config.yaml
n_head: 10
vocab_size: 7800
norm: "layernorm"
norm_place: "pre"
norm_eps: 1e-06
qk_norm: false
attn_scale: 0.177
bias: "all"
init_std_qkv: 0.0182
init_std_up: 0.0182
optimizer: "muon_variant"
weight_decay: 0.013
train_tokens: 404800000
dataset: "wikipedia_en"
MLP neurons of a small language model. Each row is named by its layer, matrix (up: input weights) and neuron, and shows model dimensions 192-287. Each number is 500 + 50 x the weight over its row's rms, rounded and kept within 0 to 999. Numbers have three digits each.
After each neuron's rows, "fires on" lists the tokens most often at its 100 highest values on Wikipedia text that the model never trained on.

L2.up703:558508529460491442467503532572492593474652508522570569512418541498385472504459483496553507435559485539445496575515592449479490479490499472402435417521540456464435543440410519461533553573481564440433622578499542439519475544426521452484421516557522595446496555562516458473489444513458537535
fires on: " I", " We", " we"

L2.up541:513547471499440528544533497556407418475478549560454481468480523411531514533522574512503424504504522536433387389467532484517547482415445533577478496483430494509498429530487450467506510544529465487484564491403476578559469452537587469445485494459462497493485335556478504456516493501517428515
fires on: "\n", " |", " Ph", " cell", " *", " used"

L9.up138:440522475492506460447514460496443408480596501557576506536511489533372522458407563427526506388509481451559552434501477535435507469522463560528478464501635521538511453485431447592479514462436446505494513569407518455493564511534506505498463477495528445406434471466587578571385484477476403381
fires on: " m", "j", "u", "ul", "re", "ri"

L9.up163:439491529431481499523499439529499567447538486557527475508504509609553485507437427582455588505503411486541500453438446445470487428530429522541467511518612432483553435517529489547415483551545482545528551619564447494404485466471450455430610516521474494460457438498486421414503452499540517475
fires on: "g", "ot", "ent", "is", "el", "le"

L15.up1503:484498532582504530420535444461409475567511515521502490522466479560541565520478485465532542492471532520559502488505491443541545611523549513526526446550531463526524480501456652486476522489491440551551519473456597352603503499430572589522506502522437516462539514383474595540478570568435451596
fires on: " as", "o", "-", " As"

L4.up799:499472561461523525436592583470556532483503455463526502502501469489430489459427489525497505442453554505513591465538436420468580483484605503476529487506444475532503475554461446491578436505540530621516481470447516572524512481508400549532449521482519530569506457552629493543514571571469500622
fires on: "and", "ain", "ach", "General", "ag"

L4.up871:450580479477491419490469537486499535489561537492570499449488469459531563562507451599607453540544522509564545440476500509546411451446581506504528507511424539463500546476652532529506556485535488572417500460561482611512524538413440462508427528535442473492439580483543531517557467493508449485
fires on: " for", " to", " area", " region"

L2.up1199:587511421548570507469539489514527625531529470482469513521465463565464573464455564564498485499514387471505482447498525484534493485487490478455467509574496497497451475521415509439440506536395587524429508567510565588502548633585526502514386489480515505650537452453477523455469484519481475536
fires on: "az", "iz", " not", " rul", " Az", " execut"

L2.up149:415497579515424512536459472522448439426562551454394436547473462518530520532447524431473556536479496422563551516526414508623532478498386469534477584594470414444456537482464501518590408446442404484584384561497593463480433477529496566538585472527453525491550472414526430546511518548445496532
fires on: " sign", " pres", " since", " Pres", " from", "ction"

L4.up1300:490513592476489453411490547518538531557526546572442499490480524561528532505503488567576490485372518568526529629471514526533465466574486506482546482511431602562459480447475526517575442562490431504528569597480529454555457522476492538490461424614526588424532519459535481521426455435386472438
fires on: "iz", "is", "ib", "ge", "iet", "standing"

L15.up730:440444378359543499521528483567494529490427441520515434518531488554530510496544516537548465485460439495500517565527541430493465452503477525484526507527502452460453512461504547411547503480462528499564607424468550495459449518502614552454512522465437435656519514469527511538494441560439536460
fires on: " B", "–", "B", "b"

L2.up398:553443491465544481555455529417419469541468535513488558514442397500498536429472556506468514468507552542606451469554606528501455475468456483481468514441499519456573542502497450513485511421501451486497469541518458510493504549432504524369529539577476564585516457444535551521418525500592416579
fires on: " gen", " from", " India", " U", " found"

L4.up972:525571519411553475506540494506501510505470481450606521512516493496537544475485489446510564507454554509600570527520522588566545523517484433489503481482500480454565447477546601508523480466431488542427485452503527541506536448571511393475449609514415462516353533512516533404444576538526470460
fires on: "ov", "v", "ev", "port", "26", " Service"

L4.up940:527528467494499442505422535438476488483495451427497574603549460474445365538511504474524526624498537537504548458493462606433545569554453467460549482444458522508508522460500519509507486516548521494598560473493535441459492539418488489461538481494507521527408522444441496494425489437484387460
fires on: "ion", "ment", "ation", "ination"

L2.up420:465544473561450538460520435551507513517500505447482472503463503379533452516409474558636497480462395540500455555495492555553557511464552451491431451519405494496484544631424499492583438488537510480513509530454539582555361582533534524419506529477567490499406608527531555601509512504563512466
fires on: " only", " leading", " resulted", " lead", " results"

L2.up216:479476483434452518437602564482490595584486500634526478483469470541442513542440547531532484419485478494550468573526477469446540574531484469518466552427408497451461502441462379472465516424568560461538568524480558614532426544560458412530530548494496552431504507430521399523495443537568532441
fires on: " I", " release", " sim", "U", " com", " U"

L15.up704:484565437529511468623468576556505459557488521470560510528433541451526556543506529494521445497504562474426528457398566513411549437530514520423423439590488518504546470450420499524507445512528453568533532506491428422466584452533584497481532541500449391443565449469566486457543499499492466518
fires on: " |", "i", "ar", "u", "\"", " re"

L9.up1587:495404458530628472577454542496510567481466402484463498511428496511431507518521493492479435459437554519490547507528556520475518490468423514476511400458511358467470553508478509454573488442443512526541401482450563488408566496531572465465525493524470525504536434497570501465463499496526526483
fires on: " to", "ob", "-", "ign"

L2.up579:432517547412498453485429510438490498467441502594406535522436476499512525506530492477440536524514523446514542474536510502542458513501408412482419563503472411486527600560499523573561576482457441543482507462465514461486555567481480420476562490572548482555464510518463524540505480488510523571
fires on: " co", " great", " dist", " appearances", " adv", " ple"

L15.up1546:569492594519524415487565617592494496467550482556529471547489530564430584447557462512513470471541583494531511584490510508519530472564369455456472533462627430496525477495569526600525546511531458509500578492519523481453454442547485426481455524560405442426548481523443577500492442471493591495
fires on: ",", " not", " often", "v"

L9.up611:459549515518496454468526501551358600486485468501542432462520502540523527543486581586439564439568458449460532576474584560521414516445531541393545432435494487625519429537567494507493493514504474518400478490474501485504413412449573489471560496434576516528545542445517522490551461425433467580
fires on: "or", "and", " Cor", "od", " cor", "aus"

L4.up442:417617496508436483471571575461502582534487489422478529493476556478616540521499524463516650518526521468513493523417468481544499511483527484531513459514510494497486517549483523485510493580520471495474451432510565543463455615488484510521507538550506553437520418453518510434565561530477534448
fires on: ";", " single", "^{", " version", "\""

L2.up1501:493538517471543523481446502511468550499456570400476425468526448402511525489459401444522386520560437507509517504584468552442451547562494579517491487554442447536615468457438484524457516445547516587557585502449418511558502460546460564382520469561491547426561464461531529461482590534513441542
fires on: " School", " sc", " Route", " Sc", "formation"

L2.up500:464518504498472481562458515515448458519560446456474563533524583567544452439605436522607502475449552482545458581499538439434563527478396491526489585490512583515478486460523486561491478496520406496478546504547544479481517512539543571607556537567501486484472459570558422452502508570586493498
fires on: " =", " int", " civil", " anti"

L2.up1301:517407500444473484449509556522452504481471535529504513565521481461491497484509471500465505470448566577488405524520542468463547477440501371527501511472511440403619495432516480431473509511485513586519511440517539495484451596486453432461569493550494573549475410437575534532498442481548416471
fires on: " Pl", " special", "spec", " inf", " pl", " Comp"

L2.up1346:421551546548476495447567523398566497381534486419538474555471577483505425590444498533565445432459530602457475458502367485525543542527510459504503540488507532457552552474505507507562515468419496408536467510441431444520517564553363480503512475523537419468466464599511460406432486457536535516
fires on: "p", "cl", "sp", " j"

L2.up950:558428499522458604490477446458559395452454539421532439478467455429467527584465430432477391523500432528454428529521539476515514432504449588485517534504458426575456469489502513510560564473484527530452539403490526625459467520525468542514557570534468575515445462506485504519482544395582439459
fires on: "ider", "aking", "ishing", "it", "ancing", "ising"

L15.up395:541505518532496454501472498520437471643558474537560429511589590584535677423518449470423496442421472528454545495404428477487501481443396530436579391592530528440467434517585501549524528442398435513520547446509501501582487542442544460579491577482499559519414536431514378480536447500432522581
fires on: " Ar", "Ar", "4", " ar", " 4"

L9.up468:505517420480478522517453493525484518482399512454437460554505554531449484492511493515447523490476516426499429495529469543525517410472484491357558505552547583451497429539561526509512444568536455535467445449527484535578572518526490490483414537532511541535454469418466538535479439498437425536
fires on: " Max", "ak", " Park", "ol", "M", " Mak"

L15.up1456:547433497470508529487556491466457434390515600484540620449521522515524380465407496510546499528492452535465573426398421501410429514549452602497453509480599501541628520411566501476469464510542459472564464513407389489479659541529508540464431526488547510523522577442489477502481385481486505655
fires on: " a", " \"", "'", "A", " ex"

L4.up889:524480553476456480617569429449522470487409465508471441551539429353478489561483530399516540426535456600516501521462559530498494499494519503485438513502476489430529580583500554549600516609538539526497548520473448483437487478595444530479523502499515469485497607546531536440512413498509467567
fires on: ":", "ab", "red"

L2.up932:441436494556538515464470523498507442533523539511508455536486565469449581450580529479523515459470525440507475543513424528460649401582504429534507483515499533519505554446564603492417505541412459584509412493559494601515527508590522463500493448552485473510460539408469535558509595539495478439
fires on: " national", "out", "spec", "oral", " high", " same"

L2.up1507:422544577590513487556538519502388479503424564419520413508427508453524497521523500447499537446509594562455560504526484485511603481524537534531414517541517505414493496485482629585483573508554494478525528498452503435566453501467525491566497542547506528529466448542524501432516535555533430496
fires on: "up", " west", " east", " inh"

L2.up1591:525545555554482466547427547369333446471526543508515487524486476388432446425528450486593392519476485515522405543526492518475514543504550439568418531485364560489433495480426466484523503438605521460492538510513521461520449525449575492530448517455509517592524521598562464552564488528513527528
fires on: " g", ":", "rem", "G"

L2.up788:469438539625489449548477421526576416423514442465485467470445518521537523455463514543501479514510480446486561481494538426530464559482532599513472545521501521568526514514451547491555532466498521459481414504439438414556421437495491445507498445474522531444457559567573546450521520478460518552
fires on: "J", "j", " j", "American"

L2.up192:501589506529597519557490552442532458430443474477413597439569483510396533643534456462491404452497452578535511512491496510622571526552499541529486427475509458533536526510474513479482407513475567511555419487468440601462490481599485537472531503492474511544499467521505507455448505390501512512
fires on: "p", "ip", "rap"

L9.up1476:407485600510504481499560468508498513553564505515488448506496397504600549554519473471535563520473505540492519494497480583564401480499491503403523480457499589497441476531622465618566540528455452521487475539471511464446440529469460500521551529626485486611553517474569494530486393496489489471
fires on: " as", " As", "al", "th", "as", ";"

L4.up1200:492492521445477463546430494437453521478401430574514448529469386544476531499461483546523438482502561570519505503472508503478538533461498464483451482497487496450560543446490536627522485340451481471437541460487485472537487473482500546498464578548617508449577432480382510508412470504379570547
fires on: " un", " more", " expl", " port", " rec", " ins"

L2.up826:496527477565421556436450389469479507526479399469467432558508527493461420495496528532581535424575587500514416520435548471395538498475528457546401545561490601549514540596474541612508478477453466482583385470488546513480522479589540439462475566577602532390498493525485477599550488509513518506
fires on: "ä", "fl", " br", " disapp", " Cam", "err"

L2.up722:522335482462558400557496510476507543523596478505528429539506472457378501449538489536497545468519477540463525561533508442526503491588568595521536543491452497458434526452538456531575529434541543535545590417578525499408384420550497467515489528491566448503533415508441589548548509533560503520
fires on: " into", " from", " to", " entered", " enter"

L4.up675:521459499477461561525565543529547478522417537517504508402416519469387524457521506589521430450446489568501511513437497518503448509484563524535486419559546472511462519472572538493482460551483430449575497518460521538515508571452457601440435433452401528506440493517536476477465498544522482478
fires on: " =", " age", " households", " votes", " Gold"

L2.up1113:535501540552534465456445435521539534525528513566458517524545472478425473576440448481511456496473519565585451471496607534498598417536441493514577499436578452521455512602483367523523478546392537478439486584391510481497524537556540497542507442538451473511490519464546525556509469571494509528
fires on: "ip", "O", " there", " There", " med"

L4.up280:528452584592524515469400513534493477507557464487464515520509465471444434578474555508462495507557541492507467567531482545507482500510508443465481526435485520419495451423448513497518516448396436511465439439524490564531569595416515573549555498496479473481444511496546444518591497447525477589
fires on: "ig", "an", "ee", "ta", "ag", "o"

L4.up714:486510518389464447478507486519543631534455579525478492445525553459636543519604563448541432509570522518597479504458433479494488506485503490552554475506514460499513580567445440435511420546474571397533491488463644494472551484455531454511432495401549440523476508465489482476497430469521428489
fires on: "l", "ue", " el", " on"

L9.up1595:478507426533587425435495484551574449463546540530438468546441564498498482403450518536636570546500497527498509480516542532464499460470459560550560457571482590570508504499562514569484509512471457528403455499505419460434491519555539493480504454415504547461560510415433533483538581489590429584
fires on: " of", "e", "il", "on", "ang"

L2.up1108:500470565468502463524495492485508530570542477466369447499520448551474532610533531485511539572494386495430499416438507427443500503416465535563544511506560463640423380382527530491551482501610481466561570529487511583532459514517429539543620420512496557496505514461481564465424501506484540427
fires on: "ric", " real", " source", "olic", " civil"

L2.up1251:443462504434473437396404613569515525510586586422497470563511561528558444515517444469424482518387532537517468391534531591471597468458551485470510588600567514502594487436449527544491416433544529487479468476507561550545493459564496538585506526535420496533418595452514445405453435519561487513
fires on: " P", " W", " the", " F", " for", " ==="

L2.up970:442465488450460500465462517426427521389436517520524401580544397554404453506525546553442511489518493529454520491486536502533393469464501490475531437582524491432530471526426550473592579552494562475439489408537522492501446532521469439469455539552494503493496440468479452549438477409475526476
fires on: "ib", "eb", "ob", "rom"

L4.up232:505461462464398466481489541551560418477506495501563445585487561502514569507501417513458562468480468519540578456466531441417477672529576433545485479467435476548499522495520430540532535494461515483476544498477485505527463493427511463579464510539485508508386431438550426487570393513634529583
fires on: " Ar", "r", "ris", " west", "Ar", "av"

L2.up926:433525567483467547473452439511504496607542497463422503528494587514516512513558557498568549533455520522578507494455446532517494558442573477510534565519411537530444525479489536508576513527461482449568583496424612555611521476489460503590491382503474535535529507549461567448528556446452416467
fires on: ";", " /", " goals"

L15.up851:465497560424529424536485462458599497510416448522565498500499605519478417545426461566490527517541463488553547454499503483512489554491518512449411533532481471505497472457520558428477540421539448497488452479516491507505502536468562393511522471434467504563552501553579532570463508503457572426
fires on: ",", " This", " this", " as", " Palace"

L15.up1222:501506437470489511441518390475513477544475553440479500573437444556435432502488427572490482526491465536488467605541457525537488449560510578542457427483608553506447550463433363464591420532478475496495482459462566402417514568414554562560515456478429500469409396566594549545485550452530475515
fires on: ",", " and", " the", "-", ":"

L2.up879:386411407510451494499485536430447467565442466465423468471474440494556539524418521472485566470492438586501445574439492546500453540563593558504542519414530514563522434472479440454422553408512452528553563510470550381455527474510557501548544564542412581513430412509475541552548472495527483551
fires on: " co", " Co", "co", "lo", " bo", " Bo"

L2.up1:480558572578546624452495548481451485518463626550559536363498497517529519493434525483498426472500526590441534491476494425385535504526474490490497444551477444528563488530465567476455496461540391515495528413429439449602495543612484481440425476483510528531425495505485544461492414409584438481
fires on: " single", " track", " point", " Los", " Tamil", " Star"

L2.up462:496584555582423536409436471507451426512517574450589474581466512550583549484517478490537464534541509459542470498513532487479545500547467518532491433573492453526502417532515483482559515482519437531504543536554468486404601505505459504398488546475431472501516568502588463628542435471480495600
fires on: "ro", "ty", " Fem", "gy", "omm"

L2.up821:512480516518480460516547445511475419455479499587456495475413386434386584484446501487417566525511445561526515377481526479531481405498473463557440532452428516503516455552636478555443576456509531521440589452418560439548457540448476514548529556523509465412453458543530456553622459459457431483
fires on: "ons", " those", " des", " Art", "atic", " Montreal"

L15.up1588:527547441507560423570540503497439467477574499407426478502483473563472437471507504455471413473587556506499557574454487514419523579496390575500551463468475603470508535522592454551472420615462441430562536501414515424539453435538515543444459544496500467464543400476540486491549480518441468485
fires on: "u", "in", " M", "iang", "i", "o"

L2.up692:536503492643486521473489415533476441517495416546485508470478537442401464522473489569555433459476666514482470532494492454413473527435441511598460486478414437521499523510551454540521485480597461578496530422517575451479494484521475533486476502533542397464455416530547496534517538478434482461
fires on: " =", " |", "Population"

L2.up1006:570434572485431476466406433543536498491474500566430501489454542455506545464554504506610515464544482452518561538505564471482565486501447495481445509405489499522445524487550491488541527479580498560585525575444494556568485544458469550469506581514447476488509449502489521502450493563513424530
fires on: "ina", " &", "i", "ia", "um"

L2.up593:444496434483484521533539498615513486508511539495513558575542525489437467548576412489528552516545559578495452463410497443582569474451500529569487510517517487463563498499491464507544578484413386529478539411477571548402529500477429450531532509574513530436412452459436372489520582504552513465
fires on: "ty", "ey", " under", " lay", "ă", " Battle"

L15.up1325:462510581505455371497479536477462479535450478554518482595468496516438483501499484464542554412526473524506534498454463609568463440583393459501482457532538537515534556603516486444495502479438480521526430476511447534481502479496451454455507476574557490460515455495545496439579578499585499450
fires on: " and", ","

L2.up305:466524499615510452499524605519480495498498547460537544450446516517483410583448429530511446475550612414499591500548520429493444481523489453501488449456625506507510534506385554510460465533552487521504488596476476473504422514462497388445474573562523416455576489495512452427497543504475497424
fires on: " |", ";"

L4.up846:569501510526525545591492452434487564486548571561591502480483533582412435475443451477516479501582532528559487478406517478538489482463602386548448418496508497528487491467474432472474444559481412519469481494596427480481477511546454517516534558535575454547499456404494426498539472480495544438
fires on: "ent", "m", "d", "an", "g", "am"

L2.up1272:514491547520572467485457587442414436488520489451499505473549534477473584599573480541442478536453482533503566581481563565529600429472517513465518650474513517483476450567513531560522518457537449532503568396486420557554542463570513492523519426536473479510507444506416503486444463559590432560
fires on: "ch", " Jr", "hes", "ched", "her"

L15.up895:471561586537528575568512446453539539454555495576507507475523517363450551468543515548556519505453527508408536470544570426543482496444472504452509599506487488470453454470518513399497542510477432466469495560419523540493606542519503475492498507443539419513495479590424515538481502525454495473
fires on: "–", "%", " |", ".", ",", " The"

L2.up517:424474420411464420478536448545471473416443633434452480484498567455548556541538524495488490447452543496510446627619455420422511532453496532546503505646554550512489494575435460534506462494589494406527402401519522438483480573475490504408561403526456578491532486517617551509556450485470473428
fires on: "il", " pat", " lit", " Mil", " Wil"

L2.up866:469518552522508421526505477566517511477445496581432544435500530515516521464517506472563527416513545581466499447439566555437597434427539513458438555417539517551582409526467546514460534515431579504518510490437458481525568428476511575545469567512477511499465420513489424478461495601521475494
fires on: " part", " pr", " act", " Prince"

L2.up8:453559461555513562537467486547368453438510496557443559506493506490447464527478515508554546452395497543495500524551495512532575448507528541512515457437404479547486465604475500487481454557517553541433454451468533506467635571453485505560450502497518493506436518490491484471513539480504450439
fires on: "\n", "′", " Best", " sub", " is", " Year"

L2.up877:493587567526537493600479516513536543489553509547491498466560577523536429562508402427425467442515497539437412500577458487484483528418591441524491535529609513480459471510476545588471476479430497514388521464586512535474467459575582503478473490447507572508516500542497377419434547520464572563
fires on: " II", "ote", "ute", "ota", " Ser", "isc"

L2.up911:444501551492479566460535431453516513612431477490458411462435530547507460510485503559501477458613490473586585457479551508516480419478524485448467544488405423483436512454558496596534448539543638446522611577485466543525544509417487449444552540540359520505421518480490530535520520470573425534
fires on: "ce", " dist", " real", " Africa", " Asia", "oph"

L2.up1029:430510411604515425549464523522537461450473496508534501544397389471516540540547499489533489483438421510490514512558503526517528532527478589440537440523574495485510583569567519456532511513470455457488527468453474505524475544485445486475564503552550562576575507421552532537536437482564549415
fires on: "ul", " Pl", " included", "Stud"

L9.up970:535435504454447515426562528515508478439525474494511539565594488529549521545526552479545487510495456493444513456570485592452428400518471475383490597549525478462491535433499501479564536483486478534470409476437518515447514503523357578474462524501442456551495473518473511543490387559451454537
fires on: "–", "-"

L15.up3:520419487552516529579501476646507492532442536389595578411517484488529414503456524479491541422498455495481541468559571543573434521465455445510411536432601496585482428605467490457407585544555512519547454484500450513511467503517604469464517457523547452493442494467521477377526579487412430509
fires on: " |", " con", " im", " inter", "|"

L2.up404:512512526521503519584416575489602454524449508559471474446518472436516474579518541520522391535491582520468482533549459410472550517519370483492569376416494515472470463569503520451456532538505503538411607486488476494473502473553483541567580495470523492471437455457517513464525399518422565502
fires on: " |", "–", " cost", " +", " 4"

L9.up1307:505510452581418551533426475475411523453557491540456542490415518520511589433585488472594475459500514522602559469402519456488583571489511531628516449524559553553553531550493481439568508462444517563525487463503443549470519435497593438430481447583543594428444452507531543487526485563423461464
fires on: " in", " ex", "re", " pro", " Ex", " up"

L9.up438:476503539488437575429439472509504415507512517553436528500545536532520469429474473391542504495476522575429544491473566581523496564556536486550571450442618421541455513464496565473424490536504467537614374510493442508516389512457440515454563519504649440550442478515497428467547533467465468515
fires on: " County", " the", " 100", "us", " 18", " 12"

L4.up1081:445560453516551416540495473508483534463532555480424400400468519486419555595542548445459541548513506425581557482525444521529540467569499501495504489493457492509476484553527467497499460486453525480527526607496519472423432467509428505543521515590500559558462511500637496441520404504484510608
fires on: "ens", "en", "z", "com", "yr", "iz"

L2.up411:446523558553461522498470567468459471487480509499516463382431498565590493469482546485600480431434560445470470453584544548498458600464544434512458512505465541615526496461527483468512496519550359483441467529492440447489575537456442408504537466564579438491502531490615506541503469512510466514
fires on: "al", "te", "'s", " based", "arly", "ological"

L2.up552:503517491439541529385584553462520432543566401499503503554516499547507560485574496524502493432508463518564417534458597544438487504480469434513471522542421619480489444478513618549554500481504563511490570526473532480546446477611675517567558504466572455446485539550455510568485607512546439500
fires on: "vel", " Mad", " Cont", " video", " dev", " special"

L2.up747:491527540487522487554566546540448535579531558438379459467488519456447506515498543553459524491559529566532560431525445447498407466467418510552386502502513512489553564476456477453498474494479564518435584529501507510458445563474447510508515513477429589505530628495537502594529442482501516506
fires on: " Z", " no", " No", " sn", "'t", " imp"

L2.up566:537495491556522462449522429510505483537434623529535421535432558575583528471505433532527527488450504446511573552474508548504389472535475497535551630507372527455468534554394602517528596467475520562457426555416534435489513493412509397559447554442509520606453490538538565534522474525564487404
fires on: "other", " Sh", "umb", " Little", " sh", " long"

L4.up725:531566525527499401389445506527532477438458549507558444494427504526444466489516489579465525575569524481541514489574521413479442457501566431411452512563497451473469558488525575511608437492496496542540611575567484470564453544468479506474493491450553437526466542428427467490596450512475618448
fires on: "/", "ig", " oper", "–", " nucle"

L2.up532:539468521459530398528569533461513573494465489437538420541547433475473515449450491511520489443539550563528470391511503560561490505549468545528514534420495548476477538571576539586576410568362454543507492599505439454540510461601558594481542596480493484450547472484475417523501520475497427523
fires on: "aw", " Mad", "=", "ag", "ab"

L4.up1362:508498421444554484498469410440513520559520453485585534433549507518488485486448479529466464468521449547598553488506517468495568498557516497568521532576488536521433421488540449543478531534582572530465501508478404488434633550515504474400513553500460530519542478510605446432529483467547450473
fires on: "'", "’", "gress", "tt", "ow"

L2.up256:493440543550547507466450444448390442506463486432545441573529569517534467481559432502514423568523477510580466470454392503591486452468522544514527524523523508554485518468544542391509508579586415509495496494528613578413499487555544517519543466493379499656548514462543475391505517503582500518
fires on: " Jr", " Pat", " Temple", " Moore", " himself"

L9.up1519:528503440605421518497566583541490459492462438486531466438544487414483539461551475483428399529519492471513467450538531464463502541493537497536552468451463625416561460379414492471584473569524445501507607549554523486435492491573470516506483500505670474530406533531551564603498559576499508493
fires on: " |", "aval", "-", "X"

L4.up956:495477513571558499528503350412500525513512460533415495556513382547467469496524509512477491463401549534473325514513484590488500402532409553463476508490547512505481501520558417488597475543501504461509557526507549452474538545561435525410536532487513511570505510471464472524506446416481501447
fires on: " and", "/", " who", ",", " the"

L9.up1294:574459519539471474519462424506526490444460488605471528477506377570508473490494603433498518446569459494589564499420437429573573553509483537474397451450483571486557456558495483480529499515489451506512589509469497455574590483574520505467535502488521462458470502566482536445471503543589418478
fires on: " Year", ":", " year", "):", "ct", " years"

L2.up1359:564476521541526531552520527550584497567481586467465565510480535556486495477379551445528516518450556475511469466433593497493508486473534530510446442511518490415517406519566469474580520484565534477492510485582515573495455498458496560436444598516508447497482475471507630469562433387460435556
fires on: " \"", " (#", " ISBN", " [", " $", " (\""

L4.up1160:523511413523524513570519509580504499497503562478422487482556480465449515440513395352503533498529552571475565482535502572583456524480542467547544480601510549566560517520531461497398464476469448567461478465510451541566488527505534527420559578459484518453535513504448504568483488499489471518
fires on: " of", " on", "ated", " elect"

L4.up658:515511526499566461474523473572540540524494540479503410543595480521450407485533489471566597448590464607498604474466547488462561430502436487500582454575517484555489554449429439494543491541462491470502442452487457558532505495558510492372579483476614410500439424506505479488494474521503533523
fires on: "j", " j", " adj", " Young"

L2.up22:545437534522573522527460515470639504553531495563508426514532491505470577463459561541398505480489441490499534530450579528417478388573419525533497516422549497546543423515510447550581452533482430509485460548446494527585549445446395522413548513598432461525496464512570610609487547469596550532
fires on: "pr", "oph", " pr", " prom", " arch", " gu"

L2.up1523:434491506517426452504410431512405499565549557510531533467508530430494479485488565544431504463465556557393487569366481504515601433548460502492524566579494514544573515433527525619534428473518527552514547528425386473498450596517574547575448453462549539569507539521564468417434442493434515534
fires on: "ong", "iz", "aly", " round", " table", " met"

L15.up1394:475560482482562483456529474634499425530522525440539444451426500473515571462476447555508577574537592594473555556472532505508549498460504479612481462456487514477365577518440487554592501510473513444415520557487446560579478584413576510581555561450489520432426507475458458444555421456551443535
fires on: " s", " de", " De", " to", " in"

L4.up1098:406473471567592543479490467432548530462476489478453510426496586551546519469451452544579476374502554536493527516489460483565413493392511385514503582470455451499512542453588515426470457432478528488497460482515505491547524551493502534514614483581559459483489416541428485431564518584454479474
fires on: "ur", " County", "atinum", " Pl", " Bur", " Gold"

L4.up554:476511491567522486520547564478471502458527533531401475461468548527455371491450419561523418518573449504519522425489516456405473454587586538360350535522510440481475546502471501607458591558477571493492568429480411580546529524395464562522519508526651489397477496471423509527515405484532435548
fires on: " de", " di", "th", "ell", " Di", " Cor"

L2.up469:546430505598567360466552532543527571558529537534441571496524451562410513573484537411477571437449463503488514511497552475422436547518473577431434520436511465518585459539438515529476415453447525485551577470475423484615461582444449576496491501562509524547516492551496603489463457566497619462
fires on: " We", "ou", " no", "ie", "we", " you"